config = dict(
    n_layer=16,
    d_model=384,
    n_head=4,
    n_kv_head=2,
    head_dim=64,
    d_mlp=512,
    vocab_size=8192,
    activation='swiglu',
    norm='layernorm',
    norm_place='pre',
    norm_eps=1e-05,
    positions='rope',
    rope_base=10000.0,
    rope_fraction=0.5,
    qk_norm=True,
    attn_scale=0.125,
    bias='none',
    tie_embeddings=False,
    parallel_block=False,
    init='normal',
    init_std_qkv=0.0197,
    init_std_o=0.0,
    init_std_up=0.0197,
    init_std_down=0.0,
    optimizer='muon_variant',
    lr=0.0158,
    lr_mult_o=4.0,
    lr_mult_down=3.0,
    beta1=0.93,
    lr_head=0.00786,
    warmup_steps=0,
    schedule='wsd',
    decay_fraction=0.734,
    decay_shape='linear',
    final_lr_fraction=0.05,
    batch_tokens=131072,
    seq_len=1024,
    doc_mask=False,
    train_tokens=391000000,
    steps=2984,
    dataset='wikipedia_en',
)
MLP neurons of a small language model. Each row is named by its layer, matrix (down: output weights) and neuron, and shows model dimensions 0-127. Each number is 500 + 50 x the weight over its row's rms, rounded and kept within 0 to 999. Numbers have three digits each. A neuron's up and down rows have the sign that makes its largest values positive.
A block is one neuron, or neurons of one layer that tend to fire together. Before each block is what it responds to, as a language model described it from the Wikipedia text at the highest values.

Words introducing a name or term after a noun, such as called, known as, named; weaker on is, was and commas after a subject.
L6.down93:583516539447535485566559551456357478630452376451523548541572549546513421421434558445551448434505518476436484501503453508506533424440414545474490444477536450577498500488571583474416537524467540428452485577472518398611520466428492517539510536522493508608428593453563539501547605524537457566571497519479520450439423551515543404548490474485482462513513519556508434572520459492407496490507

Single capital-letter word pieces, especially L, that open the next word of a multi-part name or title, such as Selwyn L(loyd), Anita E(kberg), Jean-L(oup); also hyphens and joiners inside names and model designations.
L8.down113:535460552501510560446529510538534435482491545632423548472491506489564492542479550586511466576467417361502483423557465474469465480487557393498530433417515584547558485470481476501530515477478503497460442519500516611489460454471445495561441511432553498494529574515481449535574499494457527408405508512551400505474514501519583537515517488467505570410527541489482598568519411462541492506485
L8.down142:499472562397509507504446366458454398588500457582442505493487468550580443468495489573456531579441514453520547444459456415480506528585474505497520534456501519456469537553519499486482448525520420500498573538509599500481445477433552520499432489555588456429540414449494489398573534528500564507552498508484475530495514449544509551439555455544503535528546421471472483467503516552538417545523
L8.down285:526449486529491532520434413475631488482452507541509507410457478463514554500567494429486490466477565481448464570454450485525446487536522431510537513442516520474491603488562502490488613509544413439465482536596454594545458534485587396523523543501606489493466520446547494498468444497596416583509543481571511442564512471476487447432521507498515501577498484609568516522470526475457552520484
L8.down413:540451480465487446489498436495549554519484490526389556498302492579506516612522527499535455580551381533520487494464526570546502484516523514457486430474504478435484514542516549560505459480507510509393520451484408471537518534531508478489516528519553467466515567478575468384497439467557580569436497562468549466411532512451424424456483519497486541460484435504607507409503472524544527571485

Short first pieces of split words, mostly capital letters starting rare names, romanized Chinese or Greek, or codes, such as X in Xiaoming, Xerxes, and Minolta XD-5.
L9.down396:425560463538518495470495516451438587450458498569473520506492577454616464436495517406524500414509497518467499559532426480464537539622448478514464503528475511463541442479502537495459558438554464546524436568463557507538374488440524510589540404516457521499517420438496582512485571612485534472488469513553508469608511479400427566538449450467491426474485404491535486525503459556569475523533
L9.down416:502587516527590493587465435495497494493563494514525561496591540550447567526509489433484467449511478471449485389510475482490438482447563517529453517497559420483491532538594420456428531463595481429490488466548497517568503453543533410514583586466510497469458410462560491533442503537641492525398494488464455495439510525547452461486509551563432529575538516495500518459400491453484474454589
L9.down471:508541514505535402480481443603549462521533501548578577546428425504530488444509475562524486474533480538454445453578465490611432447579473515541527476509501499484466484561458474508502515527514571525558406430464462390536518507433522483506503540539551445451443548522494488499488512512588543455500523410419493554537408569521470534406520551525384602513526459539534493498488534495548468537538
L9.down508:426402530402616426451530450445442477495466475422482506535527487452475508513510463518630507529586488470488537482469541534611462444431530469475484493530518556522430397444494496596418523487444474509467477557453500492498520500523515357527562471530485474455535472553451448544536369474406566596515489513598439535529598504389460487491490466491462498531463456539458552563455497479492555555419

Inner subword pieces in the middle of long multi-token proper names, mostly South Asian, Persian or Italian, e.g. Izzatna-gar, Dipan-kar, Canna-var-o, Shahsa-var-i.
L8.down156:661505470547594496610515504508566450490536638477517551450540488460430530567525448464537553502478541557372545521467525512587475402546478516438485466519436523460477539492571454489496459538452550534455550498510529517490389482508468490628440439567525476443503567534586544463431559440615511525534525516519500591405509484487477526481482556460553501519458427474516434529416408534604489549447
L8.down308:575592455538549547529494471463540564497562500493476491464480461523589448438500435447438449465497444544448627581499493519536501470622469511438505575499568444471553478521474472485459385483672503404499446458630481460490507494425499586519494536535427504508541495600509469493492516491490531591458459523531493575453412477424464515485493480543534480463497475465441517536529470411470461515517
L8.down313:490526502559480551443409529537501453557456523512537484508453614398522507500522512515575480490510534459550541549556478460531483418427505590488448429506580556507506413476564477604527472547574513466545571526562519481414466504489485555527494447460505516426510452496498554470575441380644513480516456531566504509602588512531417424422538437529431562544546454498407542604563443431529581491479
L8.down424:446527484498522488495485428448535525570448509585538414513470421516552454537489499420513418501507509569434408495405522505468504523458524537476530499473572477484555550490472542446548481523541518522491470465534450518581505500488570463480446542390489454438498533496459572483481476514588547597494537566499471458504479630525560504531462461439501430521575489415510509514325480448419586406482

Cells in pipe- or semicolon-delimited Wikipedia tables, mostly zeros in stats rows and header words such as Year, Pld, %, Number.
L8.down196:482446483424518533523454431570518504481468530454542439539452460524542540494510441454553485545514552495508513430490620470589552442555393491489542567437464414500495560614433423562491533476482518442540411512505436512516627442540558449572492442400530483557488617517479487559437522389448515523574540365504459409482535549508397438421538461495434487521505551514452491546517531558503453449512
L8.down199:515576532503475483562489571383564531421519495443502418372401465545485595571518497509473548527490573523586500462585486541437542509421543568597436499481543481487540638510461637471451519457450459521503637550540514516472554510606448530484409522580495568577491537560456522507494420429443533532524503561455485475576479589435582519534441397487486448466470462457480454512485505506468589580490
L8.down256:541492537554531397451515471465489549448510476487502499502455521432602518532442453453498473474517466509536451567536535498545541547442522520518530476440461580488519545477433470488393543492515509451535527510523525440495507381462496441445569540509535547389450448464479509520419506554513522562501552515467492555511521511481480381470452580518493452407513462514530433487509493423526471502578
L8.down323:516476481547443418445540520514520600539493517457436451551590465505392448393451521509466478545423528637537484465523491490569486467537520571521485560437441470520552520542498475459503524571384491423557454507488553498489403480432497573564550520486424446471425519576427419519395520485554589458543413428569619445502463505516517542553563416525487517603521539472528456499499559507487464460485

Final word piece that completes a surname or title, mostly in lists and tables, e.g. McGover-n, Higg-ins, Archbish-op, plus King and Prince before names.
L9.down85:588483554453431382436459473402525388530530529460457459479461510459448574490475530438402447457554535403430428554525474482522460507567457510549549472421638477500517427562517517579529462416510511515449508534617527506489508540539536512505506417571588542475456485541518501509505440469517513578464437420512487468455506459437487504503488461444487472472448465483535517536466483582525483617487
L9.down208:465482448548471407535531605494483512501500483587506489480447512414608538453550525466418458583522513481553486618501455612560517455492476602502509451497522509570461445506445468503434477468510551471467464511571535494480561521442569526490515479513484500527456499517612456516476448501485478528419543465495463545504490407536515470512532580559484488568505483637582463504512509484421450467534
L9.down210:487511548511527511534535422473479503426433450426477430510534583445519558568502551507443483564512617425511537467536474532467527482442594511456471475478538427510406548577618514530538596468500525518586564445489564518536426528466487521452479523470462464500537516498465485499425514513590478473505451489586453569518458483435446457461468553472494534524506432492355446420565502535450472521476
L9.down369:565573465525518424531588460503532469540524501506492579492504430551436517437554454552453580529394554551543421560483474396462481457493449544508528483542538486417524488497431513445426455480548505541476550474382457594520569505438494557490481479561507521542563486502506536602526608509446567521487514489415490499540494564449499479528518562517500534505448484471553431543439505449504592569511

The verb right after existential "there" (is, are, was, were, 's), also quantity words like over, about, many, some before amounts.
L9.down108:427496477506528439411680459521511454558479471589484626423500456522511484492545500460399374448511586551564611531501543451511560484534531455545506504547429500531514585460490530503598550509485519577534552518529467474589490554433518632452451433489520462525509509561484430514479481455527481574536548560564524438503512410520526465492438474454433423559479568485510514516428548529456417452484
L9.down112:479510391515526522489487608549615493511426553495516417579589521464501441492564471576419488515415550496504497460452481456470435557425392522577428449511581589448535506459463499536428554477502468493615478519515497548396458531552413522463529512550387561506594511530562464489434546422564498472456485491504592514520469435535579510456419446423503505485584462443498559450427442449474479472502
L9.down266:525474475543457524538540602522466560545553552540431548438444493564523481512466501418490558539507516538445513496487555457480459464446495650584457453485521548543478452500455563486515413572420531498560534513558469407465452591465422498509506579554489565582469523486470583508489483511554437484495524428483550532506426544478554403441410498546464493507510440531399507590399544511480497508515
L9.down289:455541500539464563428466434475455491574607470411532637483549603494450482507391550462416469510520513542480569469466489546505465464491552453469534517415487451568539581412535562542560545475525460520489553533536463489449452460494516496397462507449452528510482514545534541568543404557467425444529571548546486496406440526556503507492482554534460498358506488504552476451487484511545544491508

The first "=" that closes a wiki section heading, right after the title, as in "=== Vanderbilt =", "==Description =", "==Early life ="; occasionally mid-word pieces.
L9.down171:513620497410546441440526467435518577494603534528570432483561511531452505493553540514493542524529576568414578546516519432489494501549450439446503521549424446515603473419453413502518542526506545512658480468485617443527443549473435583459527547474398419418545543523597410558443427447576527554549505500501513426538577496453571532515525415467425549564502508428500576491548398545518476507499
L9.down386:522605524519466503526529418403398469541498443474495494479472465551599534455442475581405523508530482517548563450545528504476568446564589538432593523480496499479393459565483493521538513446529463528504403469457527554488486527581385462446521550500494599407520488438458561527452497492516470527576477455498419555491598428576517524500458587470554430543519568508466502520542525538559546442532
L9.down448:488647517518517535518480483503571405467561456505538514473570494435578497552483469563505447493487532606477613547580466472499444475506491519455452506593487540495627486506522503469504446444421428533522501449466505525497497415487454500484516516469600504535470530487468447536383489527550491478474480488564528443557508484485545469404404513523487577535477466528502481491485452441471452521481
L9.down493:451503487491577452461466516511497518526519487550549494431491493516573553458471463524497489532503487474534488547492377546476472388501502474500485600498539497535520561479438513461577402483492471534442529552537484509474521534505468404452495533500408449534565608507509554546503545528459506464519617449479569491527500593419373502540474514565504538444385502524471541454520408409549509560487

Final token completing a town, city or sports club name, mostly English football clubs in results and tables, e.g. Hartlepool United, Leicester, Bolton Wanderers, Sheffield.
L6.down209:496402471482492502410442534507450519437567569571491511435455546486446515559565537484501510472476476554509539485518424396554611521476441461455512490582446538520439373453513458554536544580581461440545494569514499503505559491570505478445494469447461500479560566438472520535450440493529522534423529519415467617493585456544454470410536565464525508443585517503547523519505420482454584554478

Last token of a multi-word place or institution name, often a generic head such as Township, State, District, City, or a town's closing piece (Ross Township, Florida State, Flint, Michigan).
L8.down147:439461517514537378478468662589417508473508536513476517431524469481377480486545496425485634455566550525444488533429546538441446461465454422495490521566496479464605429605612520424451625507566479447572519543542449566505459432549516524450522571473479439609497469466598492520411514536537505561455478472537512556550496519561539469516508520563551487539459516497495547516454517451577567496514
L8.down266:452543463575404417560459591468421519550497539545496507523503480480558452475432509458491474513563510458480402581557459580541543486476469529556525595446497493555543424501438545429525504546416574495467438481480534563488428473540502490431501553546395531545404469544683465531534498487562542449473473508534578550501628488551499483565354516505477466422499455493500429544511484495498513454530
L8.down295:506488525544590455504493490499545509570557437536493549476451451441560520519532548573490566467553435617526532361482484518470513640429507478452582489523518488523389450545541468539465557485516457472533593512420538522476452475484474612509564481559422529547469434497451417499548489565523536522487479537430554490449452471464505459578442476510493493500475479492496567511425419518547601487507
L8.down446:416476473495515500388475486500565565474473560530505511513541578488554490544590574496522441511567472489536526482484451465534591486535484551513530493443408407488581426465520508450599480476527466445464521515458429471464484544514529478524527499536414515461476468453563569564463463559444520459462518493406485563575454463522564441443514472484577448502532499549469488513453437438531509458410

Middle or final word pieces inside non-English personal and place names, mostly Indian names in film and politics (Raj-esh, Dhan-ush, Gand-hi), also Arabic, Persian, Chinese and Pacific ones.
L9.down40:437518487513426590490459575522467461525538571425591532508447453454466420524527484489476473505558503556458582481476512469476530477490535461480432435520547498569502535463535514553431454498546409544612419492547508527589478494515480514474506472418536479524464486447608544438539476501560502619433494447428436448487564555458479479473492547580472454484440502550470553553521577434478486545513
L9.down338:537492446416446542480481417529497553531475552419521428432436493506442421613528542454524505577538492479500488521584547464419524436550404464486477449546563542501556425494574515441427507569547482443470453515501437459424429455597503572448387531589486440438567506461461487478477550535679485443525511477440477520474505575546536517473534485477471564514477547493544510562551481526437482514567
L9.down376:530508468455517546475578482523466483566454514562464536548553440513452460470459410423500531407522489538517525519432547541485556467570409453477452504513548476494508418614502480514410521484622573512450531411510446512584539584516568573488592521496445544534480486520505561536488478522558533589513560537486472554569445444506592516459543540540528568393612421501466536554430473443513518518573
L9.down433:554561520568535490483547444463514489495436501474459406468572511502534439542498447538467551553546538505499493521453551531448461499517450502465521557485578509474452493577469560547491567478559422480430510481520557564516407525517544545484584552569466521490493552489465523496465438531574550448500576509465462607550467492417506521558495492535605511489394497402528539522430543482489431367494

The first = of the closing == or === right after a section heading title, e.g. ==Biography==, ==Career statistics==, === Priesthood ===.
L8.down143:521554410510530425419565463435556541549561419565512486486491484538529516485427471561446477460536505538543544465532517394440497568443544519525480577536458497526551515575551515532547473508401512499459579496524459466552584473435496485526504466479493453495522526490545501587482464501511535465500515519511490454505430588474571528520547519416530615533564468501495441510554481612568579459495
L8.down349:479556501477375534462541533495556645519499497571525440451480434527523379460461501505487545451459505566490527416523404431542484433519522477532453476424461568446500638511436453475518502558436501454496484558468502602532483498461424441511462527434507492437493500501499471561455505456484522497392587591447449498506562506549398436556483445517537509398486519541514508400449496532523434475502
L8.down420:590466543503523544444510470486478508492542561519462567490486587571453553338535524521477517529430522511445537532520442553495435467417485463475595481499446463552553481548541497455497553491580461454469457450550501504483520482463546483594534421512491514559424526442533496488459493494479472559524488608503465563630509491527392433432532469505487470463605536392577476427549436455479493547495
L8.down444:485441428462517525503477517487442459571400542470442538457558578479460452504412488440448495473478525534447534568521396512575597569515444545500529499507450497535516496511542521608482443545492552494570624448590451479501555507450423614506535492526482490522485483552489428608486464482494392543505496583515548443555484472484428452560543509568467504441517419480514447555562463573577443550513

Surname tokens or final surname pieces right after a first name, often in tables and lists, e.g. Phil King, Jackie Robinson, Ta-ft.
L8.down47:552509539486559524570491487508476501499531448381495545494459511550502467508533494501509514529455488458521471442500520550484456496446485569504503499538561424511465503545542518406462456425464489529601467473502459551452537503463487523523544485495506468421544573443447589443476486457531510553554478434553455533488495490494550490452518484553479567495456521419561489403590566553568474439501
L8.down52:516468565524433439479625418519611509461532562417437541480472511522531511444543588451516458572504469483502469529441479443469452482523466545542574495510527536457464438451414522541456555423574431438410531481453463503471433504465466526493578458570435488460554518473531456504444511534592498534474499584487445556434505498496434469552480460474566525554442443565497481506528521447434475520514
L8.down150:522480507459467385520511536423507607476524527496543493495481509543547541476577389484486452542538525475490458538521371492487551522460516461512425495537529411538457424511482534524496563463523576386468524455474450501502527501401546570453518412550486453507570465492491353509497480514571535541499543518475496479582495490482506463582528566493384483523461469524484479545456477520538456440527
L8.down498:414461516450451449545544453581476495458554468522504372441533509486478550599504495526496486525553511457490452520507505515530501517502497609520529455425520394519495481603520589522531536482492445506424440526595578483505538447476607452409520443442466505527441458508491461483418547538605479502468494469460513449490507505519499548483537528527518532475479444595548471555501446472508484524536

Tokens inside proper names of places, nationalities and institutions, often mid-word or after "the"/"New", e.g. Vancouv-er, New York, American, Japanese.
L9.down107:526485453545547453523509520510538428510577447496537431560505545510472568528513465505453457447539379514502476566476528548527515452555490516562470515482608510558522500454547468510555479554510515515464506483590600485477488503496441554494486481571538544486463465536517419465506446560589485457501447499464483533532478545551500546441514399547551552570545456505563561468602607379481533465569
L9.down180:431476539519490571449479538503495509539530571464445485492489451390572610506505546376552484448507467598551539419461469583536502440473529376503441541496485518498451464456484550560562550484550451524478459445452564532431483552596480437505554494535479491488413504552506559396492512483539465425546509453561493599487479475545526460486471559495493433423505497510492598384526538464538549449489
L9.down215:454595476508571516517555453530490546418584499528467447491475488547484482451610509454523491497543502521458613428519544565420507540524502454551540502465490522511466387491529464621469495476533551492526500535590497476462620597518395561604528467578526467463559551486519542536585482519415487465441495449507498508416558420520395426553492453459499459440596582420476468409521519518535498542592
L9.down452:464450498436439529470436582494514499526462522524491562494401475530523455453481553460478462487614519489535463591529441566475504530466419456427506566568452466546551401477539464472493521476480526521458443554548478478431510310538419513510548497565446594468404534539568486528541519571510410434456460501429556510457443464575508422463466575502498427459564403515497517491514474421521549542432

The period ending a sentence in Wikipedia prose, including inside quotes and ellipses, e.g. "gas leak.", "Hawk III.", rarely "?".
L8.down71:520511450482491415552569519462563524564547504533492453511499529496494445447529435478530465479485525503560518550603453504475509566529493541559547555508473509451585497473375439518462457487461423452543487507461496528549457457421598561526493511520481507486506540507509553531433553389491529514362526483481541463430526514543473532556575529478543516536503504541435540447411502509550459492421
L8.down241:470508509468537420444523583562502543561491596447499418549507592490508576519465415598482544541438589483512517575522455519502481539549521526558460462526468501531503531499537498637548506447433508601546457464489438399479450444453482473468516514547465536550519445477409462519543482489525565441563527467424619512490406461440584525446526553432539527555500575453546468432433491505494559485474
L8.down403:510505477562434427524446404457547528444469554528470508456464423514437491539516509403412534547583561468533508487521563555552517461564479457577519579532480485531494485423551446413498417504501531507512507456560477473451446526493417599494502512508486506467535447468414488503559449531487506487470511474571514443545444560529529497429442503536446540470525389613541409555577496465543554497519
L8.down437:473481557506532402415484476483520539473578604504496424514556511485542424551479505542470552407428491572479450574503498463514551495504503544579475471474537507476522524544505536478451411479493523567514405486528503556533564484466441501580516506477521465502495453457542479533516448536398538459474431484509405557470445490379508483568585588497490488550578449442566469511482436557490414432547

Forms of the verb be (was, were, been, is, are, be) after a subject or auxiliary, starting a predicate or passive, as in "has been", "were added".
L8.down212:562545508549533527510491488494508548500538522474549537455409487487420424489479459582467546553436476487490443445515549539532570435489513461507541532500468559555438450543546510535495420468567570429450569620493481546506508565560505422503543462513439519496496526582550473482550477463392450485635454470445375450491558526643452513451530571464531541494615554487475547515400510590448533498478
L8.down255:460492504471425417546480355495560422554453543489491489415459473495409513547554482497515512476543582509471520548463440469512465538480571534492425453529524511493522505510483467582445521425459441465544475455408509437466548537589576530515523522593529496474516460492518515503482494568482604484539484538601576515544519498539477510555503424448527448568504553452430567477660526466557573608533
L8.down321:479430470525555339527482377511444534462442433446426477527476516466473464511492566502539521501498465428531495524478494468541462581585493382448517537537517512551459525504471520582406450466513526471507495511500505534539461474524435506511491451469518485524542480491486507586543532475546543353536441495451530557564570453586591551473542538478489448507588480509431400508528405452508534505529
L8.down471:495438451455508495616527523487520499405483399531457395503498309505494485494510553448497565519455446581564481456495484557502544474444578536421430489607540481555608523440426386469410588560575483476496542500419516594555516458548440505567550488555457443465499461511517482466574527497601519527506476480455505522419521500510429464507482600463436563535499499553428494534517581401516503493483

Forms of be (was, is, were, are) and predicative "as" right after a subject noun phrase, e.g. "the album was", "described music as".
L9.down218:466399602464540440489454523504514576495542567535452524458560589407566572491482582564566566523476477519419609437427421497519582490523557521462569506441495517479527516460474554438450483517473523624584605478512506489485482503523491423464492507530529557487422396452504598424560573467436482482605507547430460456517473550437453464540570486557563515495528551525483482576450451572529457499480
L9.down270:494517380516428414576537429434504540487543481619542471484462513466535511442495542544455509463540478523495560554528456466525473463394497526458500455526524477467458495515555428480502553513549488419645481546509592491504538463442601585447468429459583526450555459422488488529537558509535523559508529518518475516504566510570423553534487477551532514518416472529566438600624556501502505540456
L9.down411:527529494443439522506490477491460361498430473539464537472449485459386465461510528481537485547406498506543582536475493480451600482484503532510538513563455460596460493565431481458512514431572480477472403467429531454542520550545527499491485512494521538521471399518496487394628485507438554601481477470515470471540420551552487462518415487546542472456540478420484448509534470457507535507578
L9.down446:452519476469485300568469561469447469569481542551496495419531471595560477462443484468484490477503498422479504601554470558514522573405602460478461507414535521561579391478540522463457505366535546458522478548456504444494504583547515470547571533575445378519480499441533471490559643623483574565585512512442534474522454516485535479487504532479474459471545479485547531489560449471497502439459

Cells in football, sports and election result tables, such as score digits after a dash (1–0), goal-minute apostrophes (49'), Goals headers, dashes and pipes.
L9.down35:459502536492486538552560508458599436502497441496536483473432616536463525445594563474509511548472481529532556522558496512447570452511538431492559548572490485458526447581516461496374418571503549551559535409496480438469452487431506565500413529480481583531532472516410425529408521502487502558454487436473493432433482453555474440576559534417465521551410535532441494434519464585508425507600
L9.down69:504534452463525397458441523494543528451538562524543489461466394485486561462488552535448543497510551477433476498447558427498609480558433551491602600509513514428512530437472424506588495475473424462543491535430517492486517529405523560523533547427415575499475455508479431462529483460411472506484608497491462458416496539473468558547527511567519544486579618486570519357530454613539489432548
L9.down447:536599475535486396466491481416501483556524484476544414565567564466439531506463460504452415533440577550435501384446583433636468464528419582529485537525554484506514566546504484546445465617496502465649570422550545480504571550547541484532602452583506497438445469513425513443499486560507570518483485463419451563448544449458478458564410590538557474528404569402499494462493436603490434526515
L9.down504:391440496502468532449495518517425501554586535465520475436516449501451447509523508508464471532510546528442485445475520461567543441443410480530488490568599573558519541455531546525579542557484510522450437647504396513481501480475456408525447508478436562468513439463397529479499530595477572480520511550518490519532556476530563498455482525445463532450541499458492476509380470496475487458529

Word-internal subword pieces that split a common word and need a suffix, such as cr|af|t, da|ng|er, Desc|ript|ion, str|et|ch.
L8.down186:509541545425523456497422440441562432518440516538459522458496455404506491525553455514531507520412623470543496451468522474504426420480599514464548561535511507481451460546445522516535529376534534457414611470416541536548500385471598499554465554451469517447480540521529412524492509495626428568517389614521512490444471466465524524379400479513434440488517472536458427584454488490485461376451
L8.down195:513467439503554491528378489509496483519602479451545508591483472538485519493494455506491456451473515475438484551508462500443566457449569529533579657528570541436399451494474442447356472539533422416584451527454493490423427540570453486482467512498538473577572527460554506602433483503544512468549553487486463527492464539455528532512662587543604428513489476557461510541474556524543386463507
L8.down305:500372527493469446459476514517469535515452476397506504492555458479476481520450461496486448527537478496510537501476447570518478622480631500480403465456517512493489485473575477423444443532518552400524484478507466471505544456522450456558481516411381485476489438536617574482494393475474431473506413447556556520599527397492513522483488444526502426509444543403577501499580581423415493524500
L8.down470:475379491454477453435452533507504555468464425397470422577506486496406544440455531642518487444520509430527505548539510486558447460529479548489490466469460480543495420554558527490516503464500497524606487497479497454527484495522534502473417546502436439595544475488384439469555415461487586402470542494518534529451480453587531528517477487541426510467479549527376554495486533534487527407442

Tokens that end a sentence, caption, or table row, such as periods, line breaks after captions or short descriptions, and newlines after a closing table pipe.
L6.down227:440448565464435363490384526465523468480515429475505591500503422388452482474513444556498465440439510544554434472475598483620507527551539518618477558428445527526504479518510437490514591556511450459501494508506396541562499548601560505504511520422437476565471474514498453555610461459558558515424485549434503536455492521497475475554497570467517515481459395538545462555573526524472429486457

Words inside ==…== section headings such as Career, History, Early years, Publications; also "of" after nouns like species, compilation, and digits in tables or decimals.
L6.down438:524483583480505495567505511450461446512474442561446515488525514539539492458549509520499485523487481441528463505545491526523452522415477549426477461548466471576565453560570505440600398476460518542475408448512426426527478381439505569506539492622435435445457541565537510544451524519488389480510479459504378568556372441518502518525598419524461421566461512523545485392558496534538536571565

Short word-internal pieces in the middle of a longer word, such as organiza(tion), acc-ura-tely, s-up-ported, and the closing = signs of Wikipedia section headings like ===Television===.
L8.down145:491524497548550475453490467537384475468532548514573503416467529508467540393487575437486501526509564416410545563521420418502579433530521513489473443488509501471525476450529606470471457520470535515500484488584480496501508449477509462534524488507363500528538508442543434562497458532526524498494481420398442497582577483500452478560461459561480499517511524496428410556479480421447416478568
L8.down337:399531543450509508522564516504463463510493539511584454577509546557574614499528602516565494574514503441466503493511490411523523520456378529474437505544536470509512454569537505583398559482523427409460542495506534475470498536508442506466570524509432587512582480553472460493577491454428480442494450501391552476527490500506478482498485519549640489521486532482509524506484450473522507462479
L8.down458:552524476482438569621479509476426529462480477525452590410468451527517537495419522565470569505523542470502434449392483517508517586576638545489485498571505594530503600546475542441449548511435523513498532425471593577565485550622517569572396487507549528515496578495460611551467452478447524434539454571449494431588436468412488476461449576452573472506545509489388581498472467546440518480356
L8.down500:445534524480509575475489594451503498487541479534486573454521419462485515462535439426509466440504485486568516446446457534438585459498485455523460485598430561491500557432476511534437551452529517539453483444486544594457456443387485517523422510513528481439482521497500518543464577448451435516533475425508542481375456396431486524469471561447518576486437480542463498504509473437539557505472

Surnames or their word pieces right after a given name, often in tables, credits and citations, e.g. Scott Wilson, Charles Dickens, Garrett Johns.
L6.down242:492610549562458521598551471523482489504418480561529492531469460463576548469442455556480588568548484489423487534493542524465485467403539534520632625455472456537442470540468501495410549470497459569552412428453505444510514453503553475495520548402469451405564537484469513497540473540401479571523498402486503473441540498507464416442468455551457504516503574530407476591549526584510535601456

Second or third word-piece inside a word split into short pieces, mostly proper names in lists and tables, such as Th-urg-ood, MT-K, Hu-ds-on.
L9.down187:489451538514539474461523524471504480494531469549493365471518467483464484534411498438495487566529490453461513573557506494523461548490495532451499545530544487514487524466413449495538494477454507538473566560498511399488431497478453460509499511485512561536532446505541500549498474524507480534439658500488434511539591534585496445554465490439423508514591483412395536463502468509440430505376
L9.down407:495548518527561512418569440427545620434487523534462526479581497433533488503535451524458514535543480601423446537475450543512561537473597504452537478483455436627523459463581449453586496491535581497431584438566536499515510461429477429578434491605435480507517528535498503431484554510507521471496437446454518528510348500569580586515452441454499465548466564422529486490483513464510471498423
L9.down468:484423448505504545474481477625466573511479542495509528586513439452478553530454467469505527590479475440595517491451584542522515499594516452493569430564512576500486464445461590501530606488473434575464452517417506524468391466560637602522418578564537546486475482465529415584492439451418440468459620430553545571523369525554452520539542474582451614478560516514493515483591497490487478519467
L9.down478:462482515458491471404512390533549419509482505431546508512484551546549496491503517455520489507504506539524518503515561404459579477488436566525445555520502508453558434592481510483458418475547474517466503469466529442482475484536490441591509510558502541567462524442506460492567516569611539517498516447556418501434493463599501487415519560533535575595503458524594486573566438485526466533507

Periods inside ellipses and dotted abbreviations (. . ., a.k.a., i.e., U.S.) and decimal points, plus mid-word pieces of uncommon names (Wasserstrom, Sofoklis, Jagjit).
L9.down253:443467481509528424428465428461401537511448601445482448453572530450477448554592353537458579509489487473610507586498595513486507466551564483629564535477469575504487639468510477418523501563481542583431457351468495453499541530569409449522480520547456509533476517504435497564522391553489549534404424533495442467529504519499525467472550473466509523534496410525539476477472437442538542504505
L9.down307:460482498488492431507432537468497448443529500567586511466528501518529521510553552508475417561525517507470543523442439526466478508584443573553423517445474432396420612482504538494541515430532578437525413410434585547443496479557571471450446578540594532411518496544479592529501590496469493519452452558470480493489533417461457512561438475467429547547487495491499393496471424451467579446520
L9.down465:531481449519438502415508413489527480581531555536566512478453598512420545543559389363509513496489464599514453531502480544426465541370527535454472517517437515466630522534484464476522535594457524403564579496514567568535480485517586520557425506504584463528464498468407478468492492560607545466517447572507557565463454531505572498492440464436530485541414478484453453495473463489465445550531
L9.down507:525428601468485469460506552509526436514499580624560483510487524568460476553490532477500486482507533540510461562552400448492483545416508538567513523455462491583577533538500518532507534552518510486486559509527479372532494544519527528458449439509552539472486507419479519468467510447486503493471514499380552442504601476414545601534562582407451480584493489473469412506432532523396419499513

The first equals sign closing a wiki section heading, right after the title word, as in ==Cast=, ==Life=, === Katanning =; weakly, stray mid-sentence words such as further, their.
L6.down160:488457511530646488530473460434393486531469556457540588461391505484533431442476528506570539502490552438463409470452490549516509486496519545562450467435492464556486488463455416539533506370484488536562478509479528450597532500531497455501428481427460505520494546511381411449430425505432532438576544592564445516438486524503523555553440586420503503588486444454548571467539489461511528501480

Word-piece fragments that continue or end a split word, such as suffixes like -ed, -ing, -d (bloodshed, expedition, Outstanding), and inner pieces of foreign names (Abhishek, Udhas, Idaho).
L6.down445:513549476462613484571565560546477496449555480502468530562646431429493513548465591509519463492339344565466474465487487503586506527513453485359522517511591458461446501504399587433459474511525405486438494487492474567514465514489475575579496471480523517532564551624515495422601567474454570485546480490574537488431493501499546449517530497414495445447590485550521436565539520559503521492411